{
  "n_layer": 12,
  "n_kv_head": 3,
  "d_mlp": 2048,
  "norm_place": "pre",
  "init": "normal",
  "warmup_steps": 200,
  "decay_shape": "linear",
  "seq_len": 512,
  "doc_mask": true
}
MLP neurons of a small language model. Each row is named by its layer, matrix (down: output weights) and neuron, and shows model dimensions 341-511. Each number is 128 + 24 x the weight over its row's rms, rounded and kept within 0 to 255. Numbers have three digits each.
A block is one neuron, or neurons of one layer that tend to fire together. Before each block is what it responds to, as a language model described it from the Wikipedia text at the highest values.

Description: Separator before a name. Pipes, colons, commas and list dashes in sports and election tables or lists, just before a person's name, as in "17 | Armartiani", "1986: Dariusz" and "Mrs. Mary".
L9.down0:111117140154129167141129124102090144140123138136177122154087126134110079159111151163161099117138121082100128073151124143079122105150104153122123085120104097102170120118106093148133096143127139129112153143099143132139109136177159112125120124124109122141145119106139118165134136124115072165178106126115139099075129154170111174131125108138126174135173134183178135135131114176157192107127087119145141125134133132096149077147121140136132100125142096097148128157116124125158118127165155153177159141123123152149152138106
L9.down126:114093128137117150116129135122143122148127121146144156124125162140155119118159083131126104095138085114092125128099115108131133203119122142127153150100183104117114159123129149130153088140139195176106141122134112162127176132123132108114156162100137162139097164105140114120146164134123133165104127135129166108123111101116133125150108135160121108145128128146176124065179090135086136105121115130094144157108146164103139087151108131140126143148109137117078119145174108149117105148158127111161110162137128122138133170156
L9.down182:124147126145113142125126114134124104126096111125148141163111147157121115129147135162112146110105139121106101128140130161151114130160151112129070121142184153094154151145116131140103157108089123139116121078127148150137129157135121140102139128107139107098166113107163122131141133127132113176159121107185116141112100179106113142086153138101118106156096099083132102108114147141119142096143097163137087146111120185120121119118104073095129181126122160141113117092132166159135172168100112118152123168131089100100150157144
L9.down269:115087164127105153136173151092132144084152161124143150147134126143096060118093134098149120151133111146167125088155086145150161105173123150195151148139126134108093120090103150127073113138144090125134135136086107143110129139136118124116156091113159114131161065097110111141157134137162120123130108150081151148120099144160096167134116147121132153139130123126159161139084148145123142134178139138134146096120148162132060098182103118131137122191117158168129158120126095132106149134098141132159162115108093114132164100171
L9.down382:142138171099131108163151171107126154164120131122120136141130089160164120150121103149132154094131093106149127102104060149137147090110103169137076146148134109125134092117117174142118075137137131117120099118159075094176115098122125125111118124119142127132092119085109112175125128149097139098155111141127075126137084154142128082178118126143138168128142120109147173106127111134121108147153173118144126096142158109114158077167101114131098106132129121128140122121143076160086131141119130150125169161150154135162116098114
L9.down411:120119147121149135159133169121082129112122102144154111140139163120121104115121159131118096131105102139120108098122125087161135113084144144142135162142120110107125108117075130146112080101135127144134141141096130135135134127126112162106139117093143122113109106117100073151130126153145133138133140153115084138131116160135120147130128111143100116098081133134160134105092138135128113109122088148165160143145157118150140121165144131098134159111125120130132142163134118146143141159108169117096161129095135143140143108126
L9.down615:160123142106108152101148159151160143113130120163141112141129166115191092129115122166166127118156138143148145079099124156137128130164151153100139108141141139087142123142130123128162140143099125108107095132134115150145115135168112160146073148085127130099089160138179105133138096123126144119137150125161148170112152158120122121139147131145101112140121115122159109128136160080097123174121148118173115133155146147142140136138139126128132137127128146115114141151172159143119123131110134135104104124134166165144132156102
L9.down723:102168171097105108113129110145107143104123097132134179139136096093085117128092109149083128151185159139153127145148079154140164132136139100128118161132129145164079154118141151116158178079140108175110110112115103118135134158112108094114154098123113119162130121112131083108125143166121126096152184160105128150147122130153108100140177135095162154142126159147110106138121172138095123115140083162129121108129156110121143167110106094118146174125110149136147171156109154126153139180149106134175120139141123153093129144128
L9.down842:156116101077118145121111132140112101150127103127156085156124106114122126122113172168152128132182114122083101122108133131110079090152090161094128113177132134126169138136127086118128125135096122170120108109124074108140140122157170136149126121087177131136118165092139097140140091134100112149190162171123100138099134172154138126138128127124119139133174155131146125120128136132107127137128078126132129152121136110127146161120152120121110097119119141143129121142097108129151130138146100142119130174090159130122130099161
L9.down871:144152088163139161122124109105170099159069120150167126069076103121153137130143120121113131161116143084150116108122171106101126122152108148131148104139142146129127098110138105118139181096108160137129077086122093121143121119119164138105118109123120099076129168157086144107147162174125151201142143075135098113114099161150169084149152116097113128132142186124123112143124085135102102147152132134165157098180140105093089151150127072150134127094138082103124130127115150131133106145123108138138136111089132112179126087134
L9.down883:116086142120119127157137113132143145159158137135145085139154151136094122155120145145153139125133155142135147152133167154137117104114167114139083171081125112131117067112116112081092159139155145133103105150158125160104162107131114126080126105112124101133105142094086107138109143142111106106135105119143151116139157134130142136146106108155118115122073149147116121123099095158111152070129182164096179154146145142122128104173149123124116073132095164133115115122120142089150166147116106170120141151127097195093121148096
L9.down1033:101075159114123159121143112155119150146165147191127128110141102165079108078131173114137112125153111115139118152120123148120165105094092116144131128141112132077137170109113198153128118130155153126123120135121167151121135145140116112154107168144112111110087106133127130144144120166150090119155168143106172171108161114124135116129169145119076123134126144112104188141123113099137142122145132098114138142094170132127114116136133135157113184106066082103124096096089143105126099136104137139154129157102116158146080182125
L9.down1180:102126137109101101112141139112122113128171110118105127126130114112118075179134130169116124104121134121140105101104096134128139147156145126113153143108070158119120125110127116064135154130152092126139132148124155159141128153126147145176131144134133153147130140130125148112130098169188088093098185118134118081114131129122112159160124159099085097107153176112099127110138176102118142146100129078138099135098183141061090110120103100171133115160156102140101106095157145153152141097139154103110149091153181123124163153101
L9.down1203:142145136081087119096187099126128105152140150139152137132154074125111111188078060132163158108118138193136099162134122117079154079135105156147108149082125152122113087119080097133082136125141152137075174151108174183142137139141075137126119132154162160151138105110133125118174144202107126137113141121115127133122115124157146111106154162110152150092140114156143129103169134159122157091137098109111131112090099147136178110129105123080120164161153118106134115120126153101121124147104099144141125137121102151087135138076
L9.down1801:120129123124112130102145137137142130130124142130150129120123125106130102146116120125120114175166148132126119159116123174143157138140147139100169125103114166134114154103110167150166150173137106141121136116107144200117169132137105151115160103106150142148112140181151149166159133148118136135121113146103089156093125140145191119150164154114211104116144128150140170132133117162135142129134152100126141120129172163133174120171077103148116092110157124120150127127093132119163147113164135131143132128094172152080104096111
L9.down1860:148100120121106148149122161126112144131084132115079140111145125127147157142136158109133153120133164144148145150106129141085104148108104126140143145161131121148152119129114155133073113163125122106088132100108104206154116117122125109128126135154141141094097159165101123099095108156163124134132143141112097100171159120108145130114128121157085120137130162103178121144167163119135142148113145177184126092131124148161130113121111111128105200140138162148180099081116142126132139099119129090117167155128189148179134152109

Description: Titles before personal names. Role, rank or kinship words that come right before a person's name, such as "Former band member", "Maj Gen", "head coach", "Minister of", "father,".
L3.down85:162130093149112115153144146095164114180135147106096060147126139109144102210153138122147122134133121156130129107105105122134134150088098089119096146146120150144097070190112086143135193113134149144097117105095104098127152125121095110119181131112092121127082132106175123102147118142103138149117107107142126129134158134119145119142086172149146166120090147095173129170169113113184135150137148108138107169135125127130115122135181113143078142126106123148131145112155088098116129147113150136107114133103123110139146111178

Description: Outcome predicate words. Mid-sentence verbs and qualifiers that give an outcome or result, mostly in sports and career summaries, e.g. only managed, lost both, scoring.
L3.down1953:124144117100092150125086184124153133161147113169166101141134132141156113120142074118103154134144112141153162130143125114160146091160137111134127143148077168153108163114126120120123104148125152138154101177148088119116133103112123196159154134120136120133136132094119140126129138086150155113088094136146137127139099167114107131118100156115106194137133099140106076169117104123132094121139094118126149155125098144129131092088138132132114136133111149121107112094099116113132126118118114125120114110151139128127148129121

Description: Token after a subject. Token right after a subject noun phrase, often a verb or connector (It had, and has, with) in descriptions, or a table pipe after a team or player name before a score.
L9.down265:178116126095166125114117112111157174099163129123120129163127167139148157093167090108117137107135142154138147124130174198084117136147163113131150164120165157154086136094113109143167163133111162106137126141117124145109120135121123160166123139155173131112185094141149166101118111153093161157156144124158136170107123104077144139084123133168143152159115168096140132109144111145086128132107112189193113152117127148130143147144162102129119123114074130149136112110124095172145119140152087110136132128124149136111146106136
L9.down270:100127054172084120095145181075114153148119127117128144115134138102164085172162111116127092118140145123151085108133152171094142158115118126146136135135146126133090117146099109158172107150136098139130137107129153183091152136147106144138128141095122122125105138114144101113109128118165152126132146124122152168161136097177145104097177097171116093128132130166068111142149112104100125117144155131103163092112136123136098211128122111122137177090181119205139136130111129131098138101112144192152148122145162156162106137129
L9.down732:111129122140109133102139135160112148123116103110097130140119132128128128169166141137136099116105168129108120100138125138114115130112117106090146113120093127102136101142098124116112131119127155102148159145106107166133144130151150131135114169104113115122125146152113131135142137147146138117087155120107100185100147147127127068155136132085095145143076129174153180170155125144122122096115091145117114155200114133127143122141145103144124074115126093119118115097127126121139103105165105128110160122131161119173146104174
L9.down974:084162139118137138190168149096107133105105152126139120131136124143121175127140116119137094122151156118131130114177096160146169117139116194121094114136069108144139129144183150144158145119111141120101113110130126153103140158124108140134089187155127136157116155118137160145092138138166096145142132180164074136127171141160153089157174125120143116121156134113139159102137127119097133109127140119149167127127193114106084142115179113155117084149140127094090151054145132174113165120143148154114093166140110109089098132153
L9.down1123:155100097106137093117148142133095148122166125143130113152105142133119139102143115153086156100124111143114159163155093127107103117130141112146130174112183106110128131091156092160128146146110077140065138149147132142132099110172126158121147123118147157102128146121151148149135112165151130133140111159164092126163196199131124089130105130092124146150161137154106146111127094121143132146142097137133125097121159121066096126115073130151124157152142151102126120132129153103149105113098150146135158139134124174130108114193
L9.down1241:162076116135193094151138157149123172098138131120131122148091132092143169157113140119084100122157137116112162099126123138123121159119092156143113118135145073108129095091095153119120101123130151136111134113149136201148128126154094145102176135145137160168092080086132132159107114132127114153134112115157141144128148104177130111138103113087107163125148158137168109124139123148110143116093111117131153161140082203107144143125142092097124163103135113156123115130111126129164134148177128131153087104098161130166145120171
L9.down1383:176105064085178157122109164121142135140144156114127098125132151147123102113132126148127135101158109112088106174174137133144123121136152110105116160178136157091167158142082078126162116121079139157143114129131150139164116106161121089119128145097134144103139135132174111148096110151119131084150119134092131180134137121097118113155097158178128097130078106138108152105091161141200103129112100170107119158157132121150099168135115124116112155127090130142160115182133130143145130126176108141133110101125124127132156165157
L9.down1399:139138108121122153114165139156098176140129153140134141152149163171138148077159113100166109161126156149134106125127156097124179112116100132150131090123108140122079089151142070075115118155182149139062157094133155131184117123118179109110171142116162121122148146113152108135150134112117112102088108130109100185123136118134169103127139122137094133157125114100121138150105106119144149139107118134168125110129114134135103113158120149147131145127126137099143093171180091178152139092171123146132111120102133141109090191087
L9.down1407:110125150114110153126125101123127071131137162129127139137096123159105140134092151175117164082131153164148115101106145136130111121105131145106090107119114131152159147089141132178160185142131114133135121122113130169119157112169078177139100141150090108118114165125145108143184177172149145111107095118107150129073108114150153130134122145133143148121149115124138113150108162111116122113124151132126130081137147158118148126120074110132138112119106120128128172145093125151114130098141124120139106146165166136120135136162
L9.down1470:095112178150099143145151076113152119120122147129147122123143177170107080141129137114133109105123142129116136167157117107099099109131094108171121112126118138155163126119168123108132127106140118153108120112134125178153158130127135150130061125072111146102129157169147135119106151128117126131111133103158047107149137137114143121134104108102182136102143100100098140152115089101114120103134128140130123118141152146154086131134111101177141158129118091123156143153107130124127146118127128182159151103180087105147176106130
L9.down1517:125153117137111119123114142127131143118108094163143126103148170146148126141163127099116072141077141118081102093164110146137127131099149161153115107112177126114111134118129113128166125118098157103124088093185125099156121160132135189149125140117123109139125130147146145130174148107085143156142171141124143142172173147084157151129164133094113119134114099148146129145114126131142101171154147153155074183132095110125164150135102126109117142165154099164148095142119144107121140129153141170118126179121106148147153171142
L9.down1601:076126113121125100098099125166164097111105132177135164135125102136102159151137116138122140130120063138135102199157085140121166121147142140118130167127138138117135129102108119139131103211142111147116136155130142152123144125130095132080117135139142129118152110109112178153120129135128103119187100129138116166132106134125145136168149143098134126152151136151108131093187118101129132185127134117109094125127111150149140111132134143110079163129098111160138128110135136122129133072090092153109108136090116109138109145096
L9.down1785:140129107121140121138132150138130140155113154133144124107136137105135089109127132132155140132125150136122056155121126183146130143059113136130121103138157136125111115113090112118140125116131189144127102141109188131163101117185133165138135085135095169097173117118138138160094124122113127072084129116081165157183083167165134087118144117115093141089165143129143110153109124144148148137118140084085095114139135152138106147166118126137103148146158134153116112104115123135102129103131163125137088066114142130110134104178
L9.down1788:113121122113132130160123174152196140102107151115107124097097170109146100108129109105159149136101110138098178117139140115152112137100142132097126078139157118119119140084155123130165096131120156128088178130130132177129108103060127136134123084108134146123108116127107163180131139078112113115167140127132130145113149110129177130112145112081141148160132167126132133135155106126162105155142125181107122092155085127110146165109123126192120109111162110099159092117127134192079171124091111124108127105145113111134129093144
L9.down1898:101129137110157153177112122086123140147137145183131130146084123106116096097111117090135130138134133130107141133144137131109147123144137163142097109153131127144125152121138076157149140141143092095097147140123104158191120110100104143122118125118133120139092132186157137136089109097134118122133095145136109129157145110162147156111141181128139161118132169131104127101104122162136140160144094146124070116126093082185116139140125139118130098108142115133141109109115166127127143132125129127108145091131145146111133095112
L9.down1977:090135123145144142134132152121129167140111156091126137158087129175155121100167115126173143132169147121114117145101141108147138132143177098102097147167067165151151122135121180135116130126153154127173122110179159171137102113126113150114133152150128127113142118110131105135166118156151128147156129091138133154157103128154117133140133124137112142162173120126175129141127120147140114085127115150156144143167098115116141143120080147152141130127134151084160147123096131149156133165111147129090102117160125128117153152126

Description: Token right before a person's name. Tokens that directly precede a personal name: table pipes after rank, country or party cells, commas in name lists, and role words like architect, Republican, actress.
L9.down148:149145144100155151161135139109163171123103113103122127111125122155167151150162120150141161142132101100172142187152145127102112132168118092116126117153111130115136096143148163119125122126120122105150085098133120163153134075143112094093145108142138116132118110135069110144126131117113142112118139152098139163157127177113138147122133086182145103120156120132161104102155162099149139121142159156127104127099149119143138127149139101140119172121176146125174168126144097121104091135129094124114166111067142113139118124113
L9.down519:151084134129130087113109159143118159161124136116162172185136115103118171096137112153166130112168119136109127123139115156129143151164143126106125115110141163148144157093164166114075121117107142102163136154164162164177169130159140122132106129128134122136078135144138101194116124151181116142166158105111128088132115172131089100130123136136118142107098136148139135124150136089153164159175152141111134100149147115149180144164173087146127108131147153103122145154140127159138151081115100175095125122147121084178086112149
L9.down551:147118139158140133140118122115075105112123150074112103129125074083116154164130128119127131131149071134132087111153153093137129129105141136136161126104157140135133089185159135129113104141132132153133157117117160185084118098104166113103077133169118128099141108168150116105141128111156145198116151107163097117198109116131105155159107158140173095159132129081173151136157106125111170108173188112135148148120140139172156125098101157149135141140136120149150156129135142129096145094061099128131112147148105142126133133095
L9.down669:130183106089077144111143116181119130167132117139155130142147106106089128110143116150077144164136094114099069168103111105102157121118145133143184107161133135077125147139113120146104128122092102138170135148114106181137111130098127155114114135121161138119163095135094120146105159147145106104162089124112125141133167127116163139081140172126099128096135163164147154137136114125165152126140106130177144131149111106116121155141150103110125061153088108141160108121127120125102146121117131125106105123116151161140160134113
L9.down752:102119092149163118230168137129097132118122136119117140116162084120127133108108128154153112142124141143161160146152158150115116084093141153137135127124137086130133110126065113147136125136120159132091147123105120197093115126120133116133125198118153131107118105149124138129120157153140137123144142116108123123149134104119115117143137114149184141136099170123100126132143134148130160163056158094129151124130095116175102139113152127085120143122129126164171117117145141147112114154103092106156121150132142144132101134158
L9.down830:105185090134130099111148136094166129111133145125107146115126126124136114145111116145113128168144138137119108158124107174134114114080136113140118131130151107132106140120080081072144128159129105128169145119067137077112120115128103110134133145160130132071127123156138131075120132108093139108113120166075075116127120128108157138102147154094130124126115148109140130096145158137113164147110121142110109108120162179079141115176155118094114123149109157082138139108166127140140124139113111156160155154131159140131102105129
L9.down907:103105133150160124125131092153136175085124122116109106126135136095099104110109093160130136113141130127090102132119110135096109090148125151106115150110124118130102162139134122129125179087125119150158115062123109110140065146131119109152121103164128094101101107116132150132165128112121107118105098130118157082105131137116159100157154124147108149159105185116110135095108151106139113136106092146125193135142120111171133152103129120127113124095081171079127163111141117144103137132094117101093141120111127118160143104115
L9.down1046:125131101118154118095174104133126195118155121178115140149124116139116159121119149128155163133142125134095123112091123098104112150150133139157141104159147130115138155154094088149100145090173078116085100166123141189136076187122101138148157105140150135157133144124098117145144118142133099083160151173096092144163155134120117130107093139130149078130152115156165148125128110144099133138146094132137130128115079156127170114169153117129150125200148173124099100114114116100117138135136132090156132124117166141160094110118
L9.down1438:176170112094161147121147142136193150115160144118134080151129122081098158143136113115118153127159128127131115146139146108107103115128123162103139168104119064163147190168169132122099136123088118108145150104071160233126149096145135088176102139077130170123118135150138144113135107155125131157144113128120130120130165126152124148150111156134125128145147120135128120120159115162122133145186167076153116123095122149140113103111156137128145137112154118141107109111085095113147156116107101118129133101130134125153116130144
L9.down1447:121101137145148131114130098176150124138138129115141106118110121130152127172130117147148169158100159155155139118140143149117158144126119135093165139147089120143136154146064074169146163134148106145167110117123122180095116101109142143138138131085129146127125137150114104165106136126184114162107118136159173131127119123157100114182165123111129174096145149147089162139167154104090163194176168076150114078157170109116137124140093105153129139106093179150109157169107117139108147140102153117106132104104137092140161137138
L9.down1531:140132115192144114157147104072132125109127128115104127155128131139167146159147136140131142132139138127092178142152141161150133118099101146132091164134132158118125094142122160094151142153115096173094162097100129117113119153132144136138127164126101132097146157125125119086119148147157138124158123103152147136136113170141069128129110110160121137104109110085074140168096155118144104150140141110094174128155119139167169130122179126159168120111124128131153156137121138138123117149125157115131157118159097102127100103118
L9.down1599:158112129111120090112099149129166127165093118092132098125150140150116136103121120100109146116116121114162135139135109121089120144145093098130134147086088118122095125163103127092153142146119116133202133107158150175145140122162137117104097131122161123129138136152121094117120118131121143142134123120134097123112112137160164102086127137099101085127110143175109063170125064115130135109135148156149115162085163107125132140107103113154140103119119138104122106129134127141109146149109110152150115085131095119125123119122
L9.down1620:154085140155141113103166131126114118124120146119120144150119076141122148119128115136097096145139185154146131163129099154132109124137165117117134147125116115096145177110121159121136132133119128123069128159147098163152138143144151146138128136153144134164087127095120119116164154103152146167166074151152137095149156198118110156124114141133089124094111117093113158130151144095163149112119113164130160168163150102127129116104145132145098148147113125112123140161154149164127135134145148123126100118122168147116128133125
L9.down1659:183082115139087156095108138097135105153134142107142113135111121103137109122060136117117106122111093103121123118157102126137147162147156119108103110110174151103099140095211116120128133156158150110159131089147082187099151141106132122133105092142156130125127126163134095136084142121141087133175155120146151123129150132143123103127141113133107113148108144102120110151118126108115135102140122117125176133134100109187098114149149132152109095174109132109135132145130106117123112142124129187129093117098122122153162075133
L9.down1807:152150146085145136162109124087172122110148110092112137083135121115093140151133132091106171158160120107121130118129125143071135092099113117158136102152131118131138149110081120177087089124120123131148131135091085129131141105139106099124136131102116134120081162165112114082106128138152141129103100110092110125139099121131109130110121114129079128100130113135145143111162163085140179120133110174164140105143190127111123091163121118130126158127115155105164149132130119152075138113126095123080129151083170106149111156127
L9.down1925:153095147157140132111147146176127132134090117146147086134129109141118081122162115140176166150156126116119127148121096167183136147151158118141127123166164151085119129120070105124164162131136161133123127139154144152101115187134121134151127126144178173164109124129105094171114149114153137128164144142164146125154111143153155138081130163114146090150175113110143127109134117155145133149095115130144117174160119165160158130140162131132141096142109176156149131106126131145136108127174122173152163151139114153153118137147

Description: Surname-final tokens. Last word piece of a person's surname that completes a full name, usually in tables or lists before a | or comma, as in Jørg-ensen, Hor-owitz, Pav-ičić; occasionally place names like Stadium or Mainz.
L2.down224:124140151126100107135081150156143111124076114125123183124137153115141124112165157118137104128124177129138102125147134119157160109137090133132128150096145148075098122135155088128100110124164132093090144135117166161162110148143109138150174125143181138146113107139122134151134113088103173149142101156143149089109142111174151118125141156139106148157104150139143096128132096143157106100082086143102157120090093142229143109125132109137152112139102164196117156154126083146129179165119106144117128111131135137131132158085
L2.down709:146156135144110141131166099131102175165155115139157116163134141107148098138108090088117133129122174083152129145129178098107107132152116081136116126110093069156113120134116110093089136157107113116123140112089103162166102118101150126174133135136145194104156141129082140151124129095121153142139166151175152133106142110102089141093121132172148128080109128183102179100136113101126144109127149117148128130129121133124167144134104128148083135139163141147088097118161155128136178096148121146153105128138156132148108058139
L2.down783:110162133118134120152168141145137159089088109096136099121127151113131156117112110118110127131140120120083121126098098109146149099116164110133115111162156158074141116164154138180165183111136128151118112202126123161146093136112115129147152155116096154107112132134107114129139107073095148115141147126117113101187165081118132092065114138114125156112142151112102131126105088127143141119104131144117121143113104137111125125142107123132153110156163132123098117142119055183124126130107123133099131135133166126134126176103
L2.down1767:103112108126107110114177102065153140112087115125163105147114153123143138143122124100079121152120122082087133126096145132119127119159104140125129102109126138129142120133113083160124151121145087103091112149087131187153119092121166103099139132108125099100115115132084112161122134134135116135160140145160121121140091130132084114067129117163133190144118163139153105113111154126147148136104144120122165131120138130125109106130130098189135136139197171104116148161149122132156139137105073140130122115123133163153111111122

Description: Arabic/South Asian name fragments. Word-piece continuations inside transliterated Arabic, Persian or Indian names and terms, e.g. Asma al-Assad, Fiqh, Arshad, Maysalun; weaker on "of"/"from" after names.
L3.down1460:128123132110092107125148082169118092115138111125199105080120149097137124129086132113126166109118152090168105166097147106148124123121093111092104124109137075100152101095139126138127098117116114116154129124107163141128109165169129108116118101126094107149097122124123134150130100115131093118188136151151152115096142179153166126144090137130107169166072093126152126156135105129126119110134093139116129102100094152131151110127171099131102133099153107123100112119125110092116120119139147146100115149124145120156139115123

Description: Table header cell separators. Pipe separators between column names in the header row of wiki tables, e.g. after Pld, Candidate, Team, No., before W, Votes, Title.
L2.down507:109219085140098154112124126129161135146124103127117151122119093091080164147169128176130133102139140129139133116134145153159090109183136120104116085120137123128133103128119115130111144109106125077117100103111134091123148128093142102142140130119130130138121127145121153135121140076130127119113129156106148143150146122130138131161166163086138114138134156156137156114132127126158143117120115149155135079128154126162167150155174138147093113115155165102133133108087117180139119118136134082137141087126142123122135115135
L2.down1511:143160156161136147139143139150115069117132118143112117165101153146121135114090148082115151101077116100138117109154189141149100172172097109084154117153140158136132124102095156116148142128080194109142161141156134137112129069078162106145135174147089096126134133116119102148109149096105117106131145118147121160141133109138178091137130127139152147177112124151147122156163136098138134094154101125134166141176137137131110178128153146111169126134134072117160115100098162146127112126125110082136109134152082126112124109111
L2.down1573:150135150116126136148132130145114183113117112140155140123141160116189128120145115174141143108140094102134134171117081104114147101137125116110119167148087125165130196143112148161163120129138137042118123123158128129160114123088109133124116126082145162113141143119114147107119096106098143171119116154126096137159147110105129125104090139099131124122102150122160126130109123120160116139144153120113148127128133176139137117166104094096130163174113117124149105190108131148201157193104176120098180159089169102148103167112
L2.down1610:121142089150117140090107120129087118141142100102151127084121132135097096117105129124170109139104119193082145098134138123136169109133134132150124111087100144142123162168129155109172097116139155139126083131137124133057130133109111121141138119164135141139089127147110156087089104111128116140112123121135148080132108102118114105107133147106157141064077122127145111123101138128159167090140083091096118118144138140129149140154110105134125165157106115138177120127114109125157141153117113216116161135121088134125102097100

Description: Predictable completion tokens. Tokens that finish a nearly fixed sequence, mostly word pieces inside names or fixed phrases: Pens(ke), Electro-M(otive), similar to, teamed up, directed by; also table pipes, digits.
L2.down41:104115135110109166098118158173135179076126129135125112101154118181106143135118167101110159120127112139136124193134099127118083199109119121152159138141154102131122138140102136114124189131098173101146158154144113099139120095115140152155113119119143116080145159133126096136081145147143137117151127136108161100106144115111124095142138141133160101112148135122116132146129186146112141131152069148131095101085109141148130114153095133119166159133115142105154100108128159157123110171119159154132147131129088177105107154153
L2.down1470:127142079149145116170142090141160122127137144125100131130120122140131126124124132129106087109153118110158095113142103087124119105117124144141134131131188099131155134160124133151091149121167129157143116168150153114099155123159146163137112155165113172128155141124148102120110091114132104120041114120111086123179050071153140121147152132108112125126147134129198121165134159144146112106168115091149102113108145119124139175109146145099145162145121134113118149140150155149173124122129113139145132175126130159133120203166
L2.down1620:084166153118111126159147155135169142145129168130152098078113144125128124129114140132125118144122172110153108104111148117142117129124119126156105125129153107129093100099175187169121135138093111107118098118081096106136127114163107143116149115066155128140131137144114121142130126097131110139140120108096112116128111156125095147131128113116117121096149098170174156155109141114147143155120165124137156155110148123144158113165093108121127148129160139153136124154110169159144145107127111126114111137137126143122106147110
L2.down1790:131174127122132147127162158115132169121168123105117103129107110156146117167134129131133118126079090197149139150163161112110162112139116124161120155100147110097102108162095083135073125127120149088122141078102124101131113104125135113121110148117129188111110138116125138127078112165109129125148151124129145140061136150094106135116150116121114119102131098125121135156134094170143131109138131149064127131140150097122131114124154095118157121144142116083151081130113156106165136093123149153094096141085115112121087135087